Weights of a small GPT-style language model, trained from scratch on English Wikipedia.
Size: 9 layers, width 512, 8 heads of 64, MLP 2048 SwiGLU, vocabulary 8192, 46.1M parameters.
MLP neurons of a small language model. Each row is named by its layer, matrix (gate and up: input weights) and neuron, and shows model dimensions 368-431. Each number is 128 + 24 x the weight over its row's rms, rounded and kept within 0 to 255. A neuron's up and down rows have the sign that makes its largest values positive.
After each neuron's rows, "fires in" lists the words (lower case) most often at its 100 highest values on Wikipedia text that the model never trained on.

L4.gate168 [105  93  99 117 130 133 105  99 133 147 129 141 174 138 124  93 164 146 168 131  96 163 123 130 123 160 112 130 165 126 121 140 131 121  50 109 193 130 118 113 156  98 104 115 151 136 117 120 141 109 134 148 116  97 126 143 140 110 144  98 112 143 116 111]
L4.up168 [118 121 140 132 153 139 133 125 136 131 132 157 135  83 166 156 147 143 130 157  87 132 120 162 132 188 131  97 107 116  87 127 148 147 164  78 118 140 151 116 132 158 105 167 126  81 170 137 110 124  90  79 122 116 109 138 131 164 120 151 134 118 120 159]
fires in: "on", "when", "in", "at", "to", "of"

L4.gate1949 [135 137 127 173 169  81 123 112 123 119 169 124 133 119 117 107 135 138 152  72 150 137 129 139  86 164 126  50 140  73 150 136 141  91 106 126 123  92 117 104 175  95 130 140 147 137 145 143 125 154 107 144 133 130 152  84 104 132 101 119  86 108 117 126]
L4.up1949 [133 152 159 157  82 150 105  93 169  83 121 144 125  93 146 101 131 117 101 132 173 106 149 113 142 109 167 113 138 111 146  99 120 113 164 126 167 170 102 101 110 159 147 155 127 101 113  64 112 178 139 133 180  77 159 116 115 175 126 120 152 138 144 136]
fires in: "as", "by"

L4.gate1280 [148 114 154  95 134 126 116 126 111 132 160 139 120 162 117 135 114 145 144 179 151 136 118 120  78 130 135 126 149  85 165 141 140 115 116 112 177 127 125 129 119 106 120  76 123 103 131 136 156 156 115 145 140 131 144 151 122 123 104  90 150 163 139 157]
L4.up1280 [141 111 142 115  69 111 102  73 103 140  89 100 120  99 109  94 103 145 140 113 158 113 121 142 120 105 138 112 111 115 146  99 111  81 109 113 112 129 134 122  62 135 113 100 102 165 152 126 117 171 152 140 179 120 114 125 159  99 145 141 107 130 134 131]
fires in: "of", "few", "three", "five", "two"

L4.gate991 [143 113 108 115 149 115  99 138 148 136 120 145  97 151 123  95 130 176 114  99  84 153  94 188 146 188  78 142  82 119 141 122 131 119 113  84 108 146 130 110 170 128 137 132 125 116 101 117 115  87 151 102 125 147  98  63 128  97  99 110 125 129  95 157]
L4.up991 [132 155  81 181 159 191 122 133 107 129 157  95 156 169 140 154 150 127 152  89 161 123 163 145 121 131  77 118 119 144 142 119 136  99 128 141 167 122 130 141 123 107 149 135 186 109 154 100 104 121 113 153  98 134 120  86 129 111 182 132 100 100 149 144]
fires in: "of", "to", "title"

L4.gate1334 [147 139 115 101  93 120 129 106 142 132 118 118 157 148 132 121 117 112 164 106 118 121 136 145 136 134 182 126  57 147 125 109 161 134 147 129 196  99 154 101 117 121  95 103 123  93 157 148  86 155 165 144  93 133 111 120 146  89 128 110 184 120 149  84]
L4.up1334 [111 145 128 126 100 125  94 142 114 107  69 111 123 110 122 124 113 117  91 122 130 142 170 180 168 149 138 138 135 125 125  83 130 168 124 135 152 152 110 127 119 129 141 155 127 120 101 108 168 164 136 134 169 103 121 100 127 130 116 117 141 162 114 151]
fires in: "be", "is", "been", "as", "tal", "was"

L4.gate301 [158 111  69 140  97 111 142 117 141 166  57 140 102 172 137  76 131 141 141 142 183  96 163 127 159 102  72 137 138  93 164 112 167  90 127 143 108 110 111 119 123 130  93 129 109 121 122  94 113 151 116 119 127 113 148 112 128  91 168 104 141 100 126 142]
L4.up301 [152 132 154 164 185 147 102 112 126 105 146 115 131 158 152  98 110 133 116 104 122 106 109 116 122 106 127 103 112 115 158 118 148 160 131 111 167 123 100 131 100 168 116 148  98 122 124 159 139 150 122 115  87 109 157 150 156 105 147 115 123 160 131 137]
fires in: "it", "he", "she", "is", "for", "guayaquil"

L4.gate616 [137 138  96 186 133  85 127 113  81 179 138 118 121  95 133 140 122 141 112 149 134 120 121 120 174 134 136 143 134 120 116 136 136 169  62 119 142 148 141 130 142  94 109 142 106  75 126  82 115 133 119 150 105 144 112  95 144 132 151 139 112 130 160 126]
L4.up616 [140 133 115 122 115 102  89 119 139  72 156 136 134 131 127 110 128 165 144  68 140 182 108 144 154 142 155 141 146 142 136 143 111  84 135 178 106 127 133 117 122 154 128 156  88 151 142 170 137 111 151 143 124 132  89 114 113 123 124 167 142 103 126 166]
fires in: "was", "is", "became", "who", "as", "being"

L4.gate1166 [142 120 119 136 119  88 152 175 115 136 109 145 136 144 116 148 158 103 113 105 120 160 136 147  84 151 142 123 122 150 138 127 121 108 100  95 143 132 160 111 149 146  98 117 136 110 130 155 126 116 122 112 142 111 120 140 150 105 156 128 147 131 107 115]
L4.up1166 [134 143 101 126 149 153 153 154 143 148 116 136 134 138 155 112 133 125 138 127 139  97  79 134  77 130 102 120 130 113 136 126 124 146 120 130 118 155 115 147 147  89 108 146 137 133 169 172 109 138 130 138 132  61  97 157 125  68 134 181 134 141 119  88]
fires in: "as", "of", "born", "time", "unanimous", "while"

L4.gate1420 [115 130 160  93 136 138 119 135 122 105 150 105 141 141 176 135 142 102 105 146 143 133 123 147 127 100 125 139 132 119 103 134 148 100 134  84  90 153 126  64 119 144 141 117  93 115 113 102 146 145 176 137 122 107 172 118 146 119 134  82  92 121  86  79]
L4.up1420 [147 140 110 109 132 114 132 125 122 139 118 160 134 136 157 146 154  97 126  93 154 125 132  91 142 137 142  67  98 140 150 116 124 152 107 158 120 115 122 157 158 121 139 161 107 118 117  71 161 128 110 150 122 118 187 167 167 117 133 120 135 113 155 112]
fires in: "as", "of", "called", "the", "for", "renamed"

L4.gate21 [130 114 135 122 114  81 158  75 115 158 137  93 105 126 111 174 138  70 138 128 178 137 145 127 153 133 167 127  85 119 106  89 162 106 100  99 133 116 123 135 107 125 149 132 143 126 136 108 177 113 155 137 136 144 119  98 166 146 127 143 174 117 102 129]
L4.up21 [ 94 143 117 139 109 112 135 185 134 122 110 102 123 119 130 149 117 130 143 135 135 135  98 129 127 138 107 134  99 114 146 151 116 129  99 141  99 115  75 113 107 122 126 142 115  86  91 162 133 102 135  93  85  82 115 121 118 158 142  95 143  94 155 111]
fires in: "be", "not", "was", "of", "as"

L4.gate113 [175 119 153 160 130 119 100 145 169 152 151 161 101 146  88 115 142 131 103 209 123 143 122 144 132 125 129 125 143  78 140 141 164 104 123  79  99 116 129 141  95 137 152 140 139 121 131 124 157 149 120 111 126 135 137  95 140 153 115 125 136 154 136 110]
L4.up113 [128 154 103  95 127 141 116 112 154 130 150 134 117 156 114 109 165 110 131 129 160 114  74  93 164 160 142 144 145 133 123 134 171 152 106 131 116 152  95 121 117 107 157 136  99 124 128 120 144 127 126 135 140 130 157 119 140 178 150 124 151 140 128 144]
fires in: "in", "on", "at", "by"

L4.gate415 [149 124 107 135  65 112 152 139 144 133 108 139 126 151 115 112 143 127 129 103 108 157 132 121 132 157 139 122  85 124 119 116 163 139  99 108 169 136 128 145 115  98 135 159 134 150 137 116 146  86 124 105 118 139 181 128 184  82 152 115 118  80 122 136]
L4.up415 [146 147  82 122 153 118 112 112  80 163 146 140 124 111 114  94 147 126 121 163 124 120 134 149 138 102 120 125 135 130 142 145 132 126 154 134 129 135 167 154 102 100 115 146 121 139 175 101 119 127 105 123 121  92  87 110 109 111 122 110 123 108 133 166]
fires in: "of", "with", "has"

L3.gate297 [123 141 168 114 111 109 133  97 125 126 126 167 104 101 128 132 166  97 130 133 177 117  95 159 162 148 150 109 160 129 151 155 156 101 173  76  71 102 156  93 131 149 166 152 100 134 156 100 176  97 144 132 125 132 143 140 102 133 124 112  76 132 117 127]
L3.up297 [140 170 119 120  96 133 176 132 113  86 147 127 137 126 122 157  91 103 145 157 101 169  95 173 110 139 150 104 132 135  78 116 112 168 149 134 127 117 131 117 156 150 163 150 175 144 134 118 155 109 176 144 134 227 112 136 151 135 163 119 146 133 192 148]
fires in: "on", "if", "for", "without", "after", "at"

L3.gate1782 [161 140 112 118 133 120 117 106 161 119  83 127 132 119 162 100 142 133 114 106 139  97 142 124 140  79 145 140 157 121 147 130 140 131 155 154 106 128 106 124 137  92  62 160 140 167  82 100 100 141 149 151  99  90 165 119  98 109 123 108 123 130 122 115]
L3.up1782 [121 165 155 151 123 150 147 150 139 136  68 124 105 136 106  98 126 115 113 148  94 153  95 130 121 112 113 136 131 122  80 121 139 110 110 129 141 119 165 150 143 111 111  97 121 107 124 122 126  82 134 108 150 172 156 156 105  89 138  94  84  88 164 106]
fires in: "of", "by", "that", "career", "at", "for"

L3.gate114 [ 99 108 135 130 147 175 123 114  92 213 132 113 103  77 121 141 122 125 135 187 169 145  99 146 165 190  91 184 105 137 161 118 114 118 126 124 130 138 122 150 118 145  62 144  91 142 118 125 137 142 178 126 136 114 124 138 116 129 111 132 131 129 117 127]
L3.up114 [ 89 140 153 113 141 104 121  96 136 125 125 132 107 132 128  98 137 125 115 116  78 127 151  94 113 123 115  75 125 100 151 131 149 130 159 147 138 111 140 150 179 131 105 138 150 120 107 108 111 119 177 122 110 133 120 122 140  88 158 119 174 129 144  90]
fires in: "of", "to", "for", "behind"

L4.gate1237 [138 157 154  99  95 149 125 137 188 107 131 133 117 118 166 128 126 141 146 171 163 135 138 117 144 181  97 129 134 140 119 105 127 130 100 123 144 106  96 165 159 123 138 116 138 135 120 103 182 141 135 127 165 153 120 130 110 147 136 145 146 103 115  98]
L4.up1237 [123 106 141 115  95  87 142 104 137  87 108 148 108  72 100 143 129 118 152 139 143  93 122 178 112 145 113 106 135 107 110 127 110 108 144 137 142 117 123 146 160 124 105 141 166 123 164 174 108 149 105 139 122 172 115 136 131 128 155 146  84 115 126 147]
fires in: "in", "at", "under", "to"

L4.gate1854 [129 147 149 139 131 132  90 148 130 139 124  93 163 139 128 140 150 121 123 114 151 154 134 127 150 138 142 114  84  87 121 145 140 121 132  83 143  82 130 114 121 134 120 152 126 149 153 125 148 138  94 116 173  72  95  95 110 104 141 115  96 127 184 117]
L4.up1854 [123 160 131 125 145 163 113 173 173 116 134 114 128 107 129 155 105 123 111 139 134 137 126 112 133 153  83 143 143 115 156  88 107 126 151 142 158 180 141 113 152 141 103  99  93 157 130 150 158 144 111 141 135 121 109 122 138 146 129 151 133 152 125 111]
fires in: "and", "but", "or", "as"

L4.gate592 [132 128 123 146 120 129 108 134 121 118 142 131 150 115  93 151 146 169 115 114 167  80 142 132 121 161  77 145  79 124 112 156 102 149 122 138 124 127 128 133 119 137 122  57  70 125 154 117  84 142  88  88 160 176 153 135 136 144 144 100 115 150 164 117]
L4.up592 [ 90 135 175 142 131 136 100 128 128 121 145 171 129 165  97 144 168 131 123 117 143  91 132 137  79 124 101  71 127 104 116 118 141  97  95 121 132 140 107 138 141 115 142  99 128 131 148 138 140 105 121 123 136 141 152 126 132 144 114 102 138 154 117 114]
fires in: "by", "to", "of", "in"

L4.gate1963 [ 97 122 119 133 139 112 104 145 169 153 132 153 112 156 106 121 137 106  99 111 117 104 155 131 121  87 161 139 132 128 128 143 168 124 167 103 131  98 104 167 109  83 133 135 130 127 114  73 119 170 125 137 139 138 162 186 134 168 126 128 137 112 170 133]
L4.up1963 [ 81 105 133 114 115 145 114  81 145 107 143 131 138  74 151 102 112 160 111 130  95  92 146 137 152 117 155 112 128 157 108 113  97 100 137 144 103 129 133 106 173  93 132 154 142 101 188 103 106 107 149 156  80 132 110 121 138 153 138 164 142 135 153 169]
fires in: "in", "to", "for", "at"

L4.gate417 [ 86 104 118 150 108 124 165 109 148 112 118 130 138 128 116 131 139 143 137 135 107 123 125  97 119 129 109 128 142 148 157 140 116 123 125  62 145 105 132 152 148 121 137 149 152 107 142 139 131 184 153 144  88 105 183 123 117 167 111 145 130 121 118  98]
L4.up417 [ 94 152 110 168 136 131 149 123 139 148 154 157  98 110 144 110 134  91 111 160 127  87 126  86  80 105 120 141 149 135 150  90 112  88 141 115  98  67 147 137 123 108 152 142 158 155 129 106  87 133 141 167 103 117  99 120  98 138 106 135 177 133 128 127]
fires in: "to", "of", "following", "by", "despite", "with"

L4.gate1057 [130 117 101 133 134 137 137  77  55 135  84 111 139 147 158 108 151 115 130 100 134 114 126 171 133 154 148  67 130 139  85 153 112 134 103 139 183 146  82 118 138 109 137 145  92 151 129 129 153 144 159 100 128 101  95  90 132 201 146 149 106 102 138 107]
L4.up1057 [124 149 173 133 126 141 155 118 132 117 140 117 167 120  99 109 164 104 139 148 142 137 101 131 142 139 136 127 118 152 115 132  85  98 126  85 127 117 140 130 112 151 143 120 165 115 165 154 124 111 101 143 151 116 139 158 123  98  79 151 120 108 160 120]
fires in: "played", "and", "play", "plays", "playing"